Weights of a small transformer language model.
Architecture: LayerNorm before each block, learned positions, biases, tied embeddings.
Training: a variant of Muon for these matrices, 406M tokens, 6202 steps.
MLP neurons of a small language model. Each row is named by its layer, matrix (down: output weights) and neuron, and shows model dimensions 32-223. Each number is 500 + 25 x the weight over its row's rms, rounded and kept within 0 to 999. Numbers have three digits each.
A block is one neuron, or neurons of one layer that tend to fire together. Before each block is what it responds to, as a language model described it from the Wikipedia text at the highest values.

Description: The second token of a word split by the tokenizer, often after one capital letter, as in X-a-vier, N-e-w, or apostrophes in I've, Italy's.
L8.down2:431498483519500446451532489517489511517480494505508522513463545467468529452474525481500495492488509513495490515507496494491502482535509494488502492519477532515515485522537528468487505465526493447489499522498471526517544495545475490534494440444497533541475486496479556495528442507497502478496497473500476514495547529517523564522544476460569473476472518519472526494473481484496524499511522511474513457518528512478531454523486529493509500528497504485544504516506498452496549512487517518447495511451502540507506496524476506491503490487498498496504495488506504553491511517517498501
L8.down13:514506521516465482491543497495514506454496475516490472523497524491499491507522511460499519484435537495530509508509499543519500508487504499489463493491484517463520452520507545518512480493581503485502503498465483498509461494523502543500497480497453493508460471505460526552509486483517552499437490501446530488474495533501521489498483454450489475451528492545518541495530508484471511492518489566465474534501513525498455509481500496481504482549489500476498511511516492502507513512479484504448489494473461514518548484458490502509546496498536470524491534488495514496497538506479489530
L8.down332:495496514463456481570514485487481479508474543455526488508515461506538522506500503486484534493493515500488515518538474547560501472537494499498486452493505485488484440517503460544532540553476475521497505508518525501494484453513471519506499509471496465496517508484513539520501511506474510510515475499487526442495462450490481535511518501472447469517495542444501504508500506492530514473523469456478504489487535536480507478521500491456497487527520524522542478509514495502527466507512502451488516519510494576523534461495508464517531481507500508501490470510518509489558477499532449522
L8.down371:500526503457471476534537527498483510491516509550536541482492550516476489534466498496498489438447489510459478475537498489525479501537536517510484481506495511498519459514476508508514441481520467517478483456528533480504514490476466498491468507509479500489494464502526515483452519497543501486460484503508494503519477473516529503524514456430514468490492495536472469536516496559513535493523517469544465494506528528502484475529502538494523463487516489488506480512485483540517470479531473526523528465485471537500517485462544497487474543522495476487521514493499513474490509481520503507
L8.down416:495470514508497526495479508509525488548561507530483459530460467483508556496527534491516457529573532510495478527515477510484492490485480503484505536487518536526507534507529478533528489572492535497510466467521487544508413488484495490512471517514534483503522506481548457500494481495504489515493501470555478521521517488471477478497495471520508496535492478493487520529471496477477510534507510506465470486526481477553461544496457524508485468492488518516454493512518495456502485515470484541523494468469466518531528480458512502485516487475519467513518491479461504479460515530502510495
L8.down726:493555472485505507503508493494528546498516489525501491516494479468505492472487485502491492513500503542509474515495490499479528484504508522569523467460504488500518489517475519480488474474549514484480500508519541529505499479524498487544536504490534519461488468499512562503473494495512501462459530518475476492513557533480507471446498481544521531510534486477499476544481508495513497500471511531533454533525478539515491498468519501553470557560469486506464478520500535528497528531503499531520506553526510476464505486513487520458483517476515503507516525465525473481464470488509506502
L8.down824:537533467553486532512506487468504531497486478505523505474490536498495490455541486495508493480497511513494522472473518511468519440491500509545447495524500521497507502529511431482495480472514446440493502535513544471493501528512517463498518501511512476505527479532473502494505516517509516477452535508506502529489512559502486500495520499450489490518498518470525491516479482501493510484501524464497490484483513529473496507409522496523489502492476516477483532513527477496519520529461514493496497497485543451507524536550517534454531450542489472499557484502459509488518459498480494518
L8.down831:475500541515490511502531513472508464492512497460477485500500467453512513520507481514506496508487496516485493519493512490496496472467512452518474491484520494490581496519488464529504525492511423462469545510484483442491509532476494499494486483511487504477454527520493568546464525477480543497492531484479482495500516504512501508519498455451479504495514534518510538488496486515517502498536502480547498517522518490496484482471494501528497533517471514532490507539563548493493483455470506485466526469505479487498508491476540513509563537484499479520484496506462508499483544456492494509

Description: Opening quote marks (", ', ‘) that begin quoted speech, titles, nicknames or scare-quoted words, e.g. said, "If…; also stray word-piece fragments.
L6.down187:452537526547537515486513467496493535502499471482532485506481479498493542542472507508510476535508470547501483498514558508488514519514488490536484531457521456525481504534513491526499521501487490490529513502513511506550508466538483528503501467507482523533536481508555545556486449514467489513492458527496479501465464478478499502481477474441506495521491494513521490505520497515498537471528493490496521493513518520462482530513492476500479516517491485447527542494532487449497468500549483515546510492455432479478494515547499464491492485500540524474473473520486495466494478511495510483
L6.down353:476503497513524506505487505533484501517489511505513504516539485514507513490518485463497540514493508493460497507491528456463474521508496509497537518508481504472496516534540469538502500514506516500474530463539462455493481456511474467516500441549519497517508514486504471519504504514491497474459495474531502474508481458517512517466511460496511489448491545494537425516504539483498515500483471514478510511544521519532475527494530507517516479451534474473531502467507567529576522507500504514485528443498510482525525506525508477486511496513477526451506485473456474541485509499476504513
L6.down434:521539492483497500482508486561474500505505405503490490467490490460502464458550488487511505527529541527483547512516496510512486516448472518513500516537487495494464528505484517475509500515542562551509466472552470509493499521493477511461515529480496499475523467512511541463478501479484477490518480529531485498447501523488531522538493517524523500514490522468494496517454471503461539544505531506483532508478467506481506507513500504518491489478516496537489486497524432505483481501511516503493493519530526474491531477519504510515497536473527472492509470491497506530491505491514513517
L6.down513:473529520511483475577550518503487543478525547516509462429514497460438458518489501549477506543513485523534476464532500469486521536503502494520505474509518524458468518510484485517506500497488517486493512504518473520494535511508520501472488527554509477498498506438516505510506498468495501544510453511498511528457556552478514502506498500511476512491469470489516461509527503490503528504494465466475516503553508503519524464515505532478496446480507531460536506499500487483500505482525507527531511486533498531494457512490499498488490486555531464513505512471493439495509519476498473484
L6.down606:527457483513517521511458490478483504507518505520483493522435460489445534551536485506566518552513494528522539485484508498515484517496529520507546517506482504511478540507439470467523512477519514490525500506505465505528489474491493528517491529495514488494490502484506558455463480464526499497473532517509453480488512528515505464503493516504496532503522527505521499481487480488520448456479490533512507573526500472507515479488484463468524501480507520535522537514484437508513453482489498503485545512534497488480505502506468485554478538510522476532497490494496514511541501517487495493
L6.down735:487497495527546520514474483461499475518484517476552552510541473488500550475476502454492526487533500510496512502564519478491527500477473489493508555492485478514506529470472500501529503527548509477503518532473497490540473504514503507494465482447507484543496494459489523523523480523492510523486491480486474536459501493499505525552488501496477550510479517505471483504501463509490470478500509508471509492487490538490491515515486489507490527480477498507496524524516527472544517544497520527497549487494442456494509481485485551474501505488560522520446422495480496468459507485542552502
L6.down808:488461490454547482488481509526548494514502469500525561459518466494477503535504538469514479496469422551506520505476536490467515486541493524522511505493474458497532517501500532471486462514454537522500506479527499478486496484508553505452478565497472483530534529505528506521497519486566508469504481524491509510488514485503476509506479507494530496510518513483467463551506451545482471549474494490498546491524492454518485480462511528504497498495510475519496496480517470519498539491481498532491493468494451491495518489488532501515478499506539516468527514449507484492498513455541502493
L6.down844:501502504485536481507498487479494520515527495491525500553504468510485513552511514505522461474516490509518509479464515482517524544503548515512501526501514534498450476491524526509513431461511497492506463512581522491509502536478473515558514525506498519544541499516533500512499512481507490479486532500453505484484501439483473467506515485406459511524540516466514489467529437496524457479483502498522519524473482497494460479456477519481495490526531492476498537475514526529481512507479466509501534502492486457513522525508476508511500513488486481464462530484506491459517464524475520501

Description: Short word-internal pieces split oddly from their word, e.g. Lo|w|er, do|or|s, di|al|ogue, t|we|et, la|un|ched, across any topic.
L5.down367:523508525503506498530479540530534491507495514493490511505495526483483500504546466506510466466495508505483516506466483488487432486531504560505519486505480530459484523484527538519449484446445536481461497512506506485520508463478509463469490460504543519479470520534521499495522487458524497545518524494556505487528478512490541524477514509497505464506517504505500454532517454507520521471454513476506492475510489507492466536494502480509460510487516503498485484540491490469458494473497532482533496491501517517461511480535497471501507497477542487528484539474513505493529498483472509507

Description: Commas closing a sentence-opening adverbial or prepositional phrase before the main clause, such as "In 1970," "As of 2025," "However,"; rarely other tokens.
L8.down233:469455479461525499478515513505527484502498495449514487533492487473515507477522534524517524547471426490554539510495509533496519497461475489517488515495507500488492557477505470526524461491492493505515509519485496476514493514482484489492521537514511511502477533497484524519483462487536472523501497506431505476535533491499468456535533504493527509522515479467514487498511516478559516525500527481493546472514444503459527508476528475537458501498523497470462464478494470504507485511482548456521494516512499497468473518497508503489513496511536485480501528436427497491506496492477551513
L8.down455:548508503552506505508506468481518492531506479484516463517499527530499501548498458583438489453528485494482489507476465502547537505461485494503518490514525529489496530514489521496509498514492468521449509551544500466531465452501501491458494519520495507496509507497479570470499507470498508482476490511493519498467538474488521471473477498512485515487472488524491452475483517480495508518471534499530499467458547516522505480485531504531490541504486495489524476480484469506483527494502493518477477532504501538486505480482522485522497458536510496470489557526547445529478494473487514523
L8.down548:490485467546520486508509497530474500477531479509500509514506553509538495524497493542482526485509519457530545531517499523506461446480555491492505513495462500484459550495504458501460485488509489477482490481429487499485495471469485503474516509528505479480482505507510581510512491499478493477459526493492441520488541503466525478467501510475504503478484463518558481490477489517516458530470495488525476493470505505516542478535523477527496535518524470507485514554519505493511431519494494502550512512463522490482519538484514527550545507533485456462495505480483528468525520521503490487
L8.down632:522505495539492548474494498537518513559510471513486445496488530532493456490493542463496499443493480546488499530476488542524500460556521477494524514506485533491472527529484497504495502496473496520463491500464474547518513488475525472484497509515519534489477492487467491498505465471493483507481466462475459486532545497503495516487540493509474508534521489522556503473535463488527491511507498464526449502468522481490493488539512490477478460531489496501508517531486474515487490490526548481476474483467488463484484535517535550529489512485509503505520473529536509497513546530496522502
L8.down634:506452515511536472530562543510499502472447486477493505542453494497462506481501513502513473493541502542511526510538501496512539468516557488509489476471429510502524504515509544485483503481546516482457501547468526503489517486456501527498514507533510504495498502518506489514479474508432496496540472497475496499472543488502533477482535494497521526477485532522525484505494442512534455500488506454521464532482503536485541445530518542488524483512521528514499530487510512502571469488471493495501502493470472485485500502484455493493493505470477513512520503499496554450528495502489540525
L8.down719:474486500507538520539498457491483542494525446491461494528493533476472523527475480490485506512481525499487557493526448483506472477507506531455496532513475526468503523458507492517540481500467499480436520529464498456502477495472505517495517549539505463491501481478511500520510514542485453510494473525492486481456477522474479529484515497541507513474539522510530458525500490478493418525503538526513459512522501541488518482516476501488469515465516476505496510489502476488521479536506510499517506519491541480507553501492500510522496514520442482526508523523434502508482477513498500535
L8.down772:488527518527489539502566515504508537493519484569512524520519522453524455506513498516481489509520532523475487523463514483499471468489506516530543452489483512463487512486470496470490511486497495442515540490451490469500541483507511441519480461534476471489509483457512472499479517539487499515508498516503482507505490512527511488506470461511510502461482496566512528518521491487465477508487532498495506471470524528530470546514488527504508474483494513500476514522470524529542456455513487514490470516553524571528525508477480511452513527550477524450524502505488494448508488498510523522
L8.down828:457521503501465509503462491502484454516487533486493503513519498465499491483499522496522499514460499533476530462469495481469474507549513503546538522499520538506501490506520519474496528514523522514508501512460498511483525511505475486493561477465478476513493501469527501514517481503505537524513490454532514512517458469490506491501513511527488479531504467514546481488526526497531546501482526507487492538491512537517478529512516524512493541511499487499497456495525458463493526445452484506516483528484525500511446486545498499465489517496504486477560467478491508493503491438536497503

Description: Inner fragments of common words oddly split into tiny pieces, such as w-o-man, lo-o-king, w-o-unded and W-o-olwich, in ordinary prose.
L6.down3:452492490463520510476522495497545510508517469456576489507510469531502449515515462491506485521502523463493477503506509519556476488535501516491501507484516499485494468503488510513483485467513467492557537509498487530488501512506523504493545498497489477467464498533533429508484454467480498510474488510460489499536517480485521455514498525509500471552503504528526491463541469523474513480466491492479488531496514507515498509511524490499493486486535481500513456488497479551440466507487524531505517495534550476495526545493556462465497494485481468522511438522483495517501542522489464532
L6.down26:553499468505476512446532519529518487442508516491517514472489515429489526481486480524556493507517534510501498510496479467495516497482538509494504486528518476496494502473497506522489495452500492504536509469484474490518521451449512497449505489552514474456471469540535508512468475511461462517522522505532506502482540502515531528552527520495458535517506469468485447508476520541491509500523469506493493489482464513471523487495520491516569470507482505514502512513498503451497503469461515519507540504477492514496496494500507526479504508493529530514466543477533519477517482453496521497
L6.down308:509513492491513539493527523535485524511528466501547489503467548513518464499513493467504456502488487521477514475505487535482456513479469519500540496466480540561492507503524483523476473490495503509463484538498459546479514489497524496491507469476462553488442519500452534524508483465503460469513494502539509506503480521547508497495498497526496527506513492482494487494499546499467573453547443508519500518504495478472502493506547489517479511449493484546514494482437529501477502513504491519485516509496478487460499485499480518476490533502540499509511496492506481509478527470473505506
L6.down375:462541522509495497516496509446512500475493497438478507513497489513521484528502505478540511531524477521520508520516481523484504484473516496482555436503513517489495516496526455512484480517504486480522516507466515520513499578453483493524485527484509540469494471540524514492516490525502488471541514478540502515525518433494517479510538458531526504531510492496553511484470454518501498503498520482495504505550496475493478470547541534468466488515516491530481533483466485480499465444497492498464502544515510530531487490521527491471551503498474473483502510461476490464512471494520495464
L6.down500:488512471541493531531498524499530510498477476476488533489483481460505508507490503473463510480510533521505516530476483519474517490531469539512493505513523475525489501522492532496486505538449501521499518468460457516511500514455515486486546490487493505479450487478496507501531511443504490512515513487505488472512497448500496501537497434504504491512517439486513531524547522485525521496456518497523497510510515480496451489512476494482469501504411521467462518500495474520545505515490510459442472534476501508519469489523488493445465489546538497510515517526489531512504520479471506509
L6.down579:526511528506496482490491493542490527516508449489489513491521495443509479544501547527504501526553534489528521455437483478529520500477484527547505541496455501453468490532494509517485524507524480558497513476515481467504478492473518513513481505502484464504463567534527505530551476493487491479524517505497515442509468504500513465483507510523515492532504459503462476479511546499508546553513515466522481460503521485509508502500500504498474456498478503518481479500494517445476483492522455534470521466542458501522463502510462470491530493502501497510523535494509471472527496530486460536
L6.down630:494473517488485498495492475511543472514532501510496454488514561541521530474481480510473489517434478504574517565503515511486472510475448496467525461484533522512549520495494502511545482517477488511517476478505525491483489528552492462459456510538480528472494509526493508504503460522507486467507524515510536551497557489470528503514454499562550481509471486506504497552474512531457493472504538522507498489483495503510516503498528506501489533494502484498450486523482486528444495480460438495496476544518515492513490504484489480469515505506494528529503469476505486479517523517471470476
L6.down693:499502516497473460490435590512518510511510498513517499494482469495498506551495482506498489484511500501511484466482480474457468505500500517512554530494441491525488520519474494448500531482518479478498521525483543489466466459520504498508503490515472489510519540502499534518524484525508464482523517529528461498513535505510452574498524519510524497474502502513466455513501525501521493477490527472527511510502538489444469481477497517537496504475428457497470472499443478516549492479479539504496519505536505497498555509504492540501481513506495548490471505489470516475537484486510523485

Description: Mostly "and" after a noun or adjective joining two terms in names, titles or lists (Oceanic and, Engineering and, Awards and), plus mid-word pieces like rifles, Dutch, Riding.
L5.down677:532532529505496497448499505493491484522464520513469538523489443533475509491505492503499500525500504531454535481464508524478476518493494488459506460533525487539509485524516524529508501512503466498494478490519491516486562475504517461472476520475515496478548490441490505473479466483490485475532490502503487472482498463463472486497512521473484500501452456499551500454459507479506517477507529502469489505481495541534480512437515502526455481496536545481477466498483509570496496495512528518431469541503518500516544489515481502515505521493555517525502520502528538526493519536541470513

Description: Fires on " and" joining two nouns or phrases (Awards and nominations, fees and food sales) and on mid-word "er" pieces (Desert, reservoir, conservation).
L6.down108:466540530478524497490483485485493545526516471516509483468485522491496500497509531507507509489464466485495494503471559485470528474520518518490557479509513432502494450495514506488479494485498475479510497444466513526530536496501476444506490522504494543521536484510498461459515483484508498567475502542509467507445491488471518502492460524461516464529520510518521484513512500498499539518517499500516504477504471496493479467501511540454507579477540484509491508510480496492535488483507542493476504542503522481541481472514488530466556499506459476503473487542534496527469543460493493473
L6.down120:551519500459571480477527472516474479551509507488534503513488481510493504520486471478511494553526483456498493485492492534478527493500529509501532523507459509520548522498504503547490503496499453492485511582473487471516519514528500478498458521509501495481495546488502498547493490513458479498511474500525517498516505503512491522492497514538518488480528553465525500482487532501528479503526488468494500505495462477501458447449486493487532531532472500466518560451496487478492525478517440485537493469508522494448501510464472526443523472513523464544510466507538477472504513500517489495
L6.down285:453512536534482527472477512547482502490512491515526502500465499499492497508508492477479489449483524498530500503488523470499470469522468512480495510522461450486512488537531497500487496476512520498519482491485517517482458497495549444484500492475453510493488516484493534439516493519486516499548494463506504499477548459462539487471470506520471495473519496576496455514509496521473512557496474500497482466536498501506503494489519494557481492527489483550504471475539500520523505537458529534528494551520528517522547480516529512483482441474516495546512477507502478567503526479484530499
L6.down449:457512541510491504459471506526476538461458500516540522511471527518503472513498518543468518511458486528467552559479516490469546470525491504510498542509505500492481492492517539503550503527507507502497482450486491485490503492467464483495531561476496494503493499510462505484498540523535438505513464514505458533499537506506466487525491529459479461518505484507473435485498531483525446514530505522487530489482485524497464540492504502479473489484468519463490529495492501504518479514525485486489505513503520482541525502542476513493530484434526494496505482502528458495540489538531482527
L6.down545:480481534531508475523561485507506537519496495520479437489540533468517465529520497466513464498477437517498505478497519476493469475484527488503497511521503524503531511466510490469493526505514536551520511524530487527501484512503506509491481526484503531487526470464531455457525481489510556513444518519438517496476520446474508455473499528526456491534500451475511501491519500458471510494512513537506527495515504529569515508493480528495481550491445493545532528474493520491483498504453476512482492490499486521481528504527530504497520493507505530548517488522517477519485473466486501501
L6.down639:487496495553502480512497571501456505522498466468475508495476513468519484475523545535485510506506483483518490540516461499542527508495537487489528464510506485488503550528485513512497448455459499479456461509466498463512486559506491512481498482511515489479534519523512521519497476508543541526507444503521529490510486473458507441530487524472521507475513542486515502455492499462527490539490526474501490507546453504507497531540508489518454441534471511493516504533510491484522510523485515486560516513509493470512538488491548488520519489477514508497489540498518499532520483460472514465
L6.down657:532485469512502468512504474460541500535506447477489529526458542519536510525482507471524496528489517504478498536503482493506538518521497472543537476482541529483522533463533515503490527478475504562474495494507488507490504527511526479543526490490500545476497507506475506532500537503473458546537477485512509515501508551498525479498550479521497473518513517471476470490486502515492499531516516508532534505481510501521471497428471550512474506521513482522545537491481510463483500508486490478447519499463482506495503464494474468495512454480485429485534518456470537498502468487479469468
L6.down790:505481523534484539465504522548531532512528497504472529537481493480527476528515524512504463484450485546509486508506449540509446477486484478516482525510511525527493548487465568480536462507502548517514459490488504499516470498487477485501530508459499479466522507496459502526503525526483516495483500527534473497538540480548464471523502513453470474496528492530525484485518485557529490492475520484482503503502489491480509497474504504553492480496521501499465466522487448478465520542510464505455501475525511525530488507516464539504508496497477495516510536458491484482513483498526509482

Description: Line breaks right after Wikipedia section headings (==Career==, ==History==) or table separator rows, plus tokens after opening "In" phrases.
L5.down85:500453480502520516487553533514542495503506492461537474505524520504478473502521499493457518481509502537531481470450500452527527507471520501485484522455489469466488566509484564499473512485460515512499501487516502505457508516499531519518522519505527465492531507558505474488506547520527547492473529511512494499492555502529471506502518499518489485512468532485501455466523454490499490499507511516545514498474454522508505519499474468492479528478536474503477469459537490500493482445505535490447467476529500513446505510505449550497491542494477518485496497489507487482516498469504466521

Description: Mostly the word "and" right after a noun or noun phrase, joining nouns or clauses, as in films and, homes and, June and; sometimes "of" or "or".
L8.down102:484488505548497512539513506522462504482471509517493485533468494543470485480515496502512475486530503473516478484485538523546491458456492525508474508508498497511470495513518536529527471484493491466494458506476509504460513524503503458481571490544497497507521445485477509458493519482564478439508498519482458468458490509458515475503534506531536457471492475527487536512478442472524479549491516483527489481543505481500466478555511506544484502516473510508546548531496481507558466531482512536507507503533461494504498504465535499509521498512516507488513505513527550488483526486487511509
L8.down129:500515507516459450549527517489527482479477499504512497482487473467538530495493486508501505500494477463462428514480503485525471447469517482493502492516528495485481491553532501436511527472518502523456486539484471517487567499558528552513518498521449512479514468503550531495501518544504489532486516527498472462494493502500492490528503526520488473489499488496515529470496533539483469473472444519490519472498521473452481510507490552498509488511491501493509492471538442549489514489491484475496469502491488487542474496540516500466474517471489522537524510492506465494495474497511506512
L8.down477:446524493512526463514514433478464509510530491510505516501502511516536513529507508482520472483523509468516509554533477478490508508524524519493515507519510531484499505504520539468482479512440491469503492453501488486471494543529513512469446491465495464490547468471508487472489445464549480519501492522563507526476490472512490485494502516509539506519489490502499517488499511504509462495488530501495478510460473532483436478483467549570497459483491518546518497489493486478464539556521495499465536488519507505500538500504567515504488520520494505518532512479513484543469501517502480481
L8.down479:502527525530492518497475496514478447543494489510495491509452466527515491491467491510511515495498479524518506467515551493453514515482454461475529516492488451526480454527488511500500536477491514460493572512467508505468492515524503478501469467503497509521490542482475507503499486510459509529538481495465491543504487477493493534484451479499481506469513497487557542535523530517497475500489502492519473523491499541551516517505534493489491473542499520496544532536522508488508500455478505514491521488459521489523476519523529525523489501527521499497511482511532489522503513479461489466
L8.down673:482431471485496534477508480508530522507485503485484525541445514522497442543496517487450494492571485504516505507477531501529523510463474481471518508510509471550474509495538535481509499490555550526479499542490531497515465484514488475482490496473560471509496504505461470521516507457500501498481501500473501523535445526489465462501515514536512497522475486476477483501465497522517500492487509502510484494475494497542494497532495483538502490515503527515530473504483464540511451497483467496524526506513520468460490468503493483500471487508562498503470500479493524492488509502469547487
L8.down685:492486486507475446541511536518489512507457519502500438491474505547499476480528522506514506542514482525482498492479534504529520482500519525517500483500487533518458484497507495476529469507498436494525509492471513516510520484456511529532503473508544497534503517522472429548508496469468491502480492526504522531490513479494478499469528511465483486498502502502486540487495555502511458535526515549471532510499457505505528507532471474454488499486483508518535488513477490545517502470471554466512498465435526495465478506500541486473475520477492479493505532509539479462475520521506435500
L8.down806:489531501482470494537554488459490444465478475479473489513485543541518496536527457481500481531450503449502479493531517556517438506510501544480518515454501529475481520479520517461486505531482520551500491524543496485505503502521476475506453530520499490485514504494483477511513477507546535549502461481512504500508475508514522522458477546502529522487514523486489498510514496479489449469517525501517468509520516480468499514463482493539569488517510491539492513491495485474481487470497500481494480522506500492463484520521475501529487484505530502531485508516464505444514519521456502528
L8.down872:507500502527480515508521509492513473507474504464462524495476500473539472491518477504453490523506512502469476505495464491546510546524491540475513491492521502487526493495504508491490518519496518527456508483497466531491518502481499470476508496491497518501507529483493480496470553473495502470511491534479507538506511513508478474536525512511520538557492474533514514496512551488484502498499516471545528514485464487516480548535485488530486479519514499545521571470456493530481503437480443482506497478509456481503534479462454459496494533503467536531505530528521445515456459450541481507

Description: Fires at the start of a new sentence or paragraph: on the comma closing an opening adverbial phrase (In February 2025, When this happened,), or inside the first word (Alth-ough, A-s, Th-ough).
L6.down4:506499488502484456517486552531485519503504503486487524499493521508461499477467473504458508496489515541479520454476504499464525541525519475485474509497482500507452523514533505488492499514450493502487548524487522529486511549490463472497529488487530500521512483497515502491512513528486476514501512525512502503425535469518502494508476487518479487519497562461488514489489446502531502460527482504504502478457485458502505514539520515461502503495537457527479516500576495507518533478552490503478478489488493505444509459546521533533512567485539526515520506495499546537479491529503494466
L6.down275:500514478532544516495492516494463563495485474534502495492460504492501478511439513525504519521503511508523486523503458524482533503496529501507489516528463507506448541522469542508516496465514542483499514498488532506519513541476518517473465523503509493486503467484504483466484525503487522473426518511479468475484528521490543466529514491488490576501530516495539484445528533514496446518441485525454472532497476505506480533474473515479529466484518505499462508517497485548490472532482512525477509467553512512509491498550472470541523469496516498516512528478491531468507477535527471492
L6.down323:534488468480481514523507493497512477475476462482511493507508540493492482527510527475488512519513532549524485500517513520504488466551513491471500508497542425533468483491513528478497519513498525492435490453476487490484521444550551480476498488497505515473485508489494537454482514516494451518466526463515567528513486520498535504513485498456508474492523509522551504488526518496524528502510523501536482484473512513485506468509485491485478502487445491503495486466539509508479493545520522444510507470483518513487517527521538484501502530503542456485486472488516482490486510501549535540
L6.down354:504514517429530463465470506531505506514490513500530540516478493514548516468523536432550525479489477468535511525480524471489503526512469456520496526490508526508503501513535523480514506540537493513521553491512467518497478507525484453495536493496472504541484513470503455454469439433544495509467490483460457519498538497513500551525496500530540514520508465502525511498550505479429532497498511529494506494511462513521471505521526486500484519516468518543492519508521477475482478466496480486515518482512478506512529523519485551505491451480541492492484493495491475497486531476506512497
L6.down356:502507474537533488533503516513481472441522489484479512506486483470494482499488492513449480499533503522525500468507485509509481481497558480495534506504500527499496559519482532513504489498455501506512519496467510531512503480484531517486498481489540523459470481506497511529503547503493486562560451533534507465539525461473479435468487494522498480537504493527523461472488444524513466541463485484526506541482480542493510469483480482522503489519502491503523535483494479532480452525515501470480498549485537485503496502484483502481471508525499490432521515487476494493546482520498546523
L6.down710:522475509520471487527494506538461515500492528510466492524494524507482495524557490533537504474489522509507533497500547468471466487480508521539477510517512477546515481476503475471480494490539526480510464459585468488521513479461506492531530521500510514526504510533505469463475478538505555465498509530507496513483529486494510495515467515527482549434470524486514511450490510476515511490431523480522461483514503476483472447532500479470516498516473494501496527490508508512502483515508459515531466488509477525483510528532489489480510524490487494521531497515534508496481516541495458502
L6.down809:518463499522504526498520524465490501508460488464448456512526467530537484562527470542499544482525491501501504515520545504513468516462514505487443531467499483494485564536450519479490461514513496443453479527502508484521483483494517525526551489480479484512554538512504485463541524504512480482527486497504512495493536508509469476505494473492548494517514518484521480462484502466481495511510481456508485523501475527484500524498539472498532500515475524498497489505499451481501498506501491517522515495477465513494506547480464499505536533527507566482526533547472484511505497489507480524
L6.down818:537524463543443507514493492522481504526463504484530484493520499502537493508502476497520491501539514503504513477460502477490499492487480525478472535490490492472505533533512484505524531507517477492514508488477529447482525470491447527527462494521451501499482506472460488502449574525510541432496490493531486522507451500477529515531513488473451512466472508493511548466459504478525534498529485469473476495532488530514478512518534473510538482469528477500520481522518476502504505467538507519478446497517521477504492494529534446535538482509497519496527537486534511547434510518504514523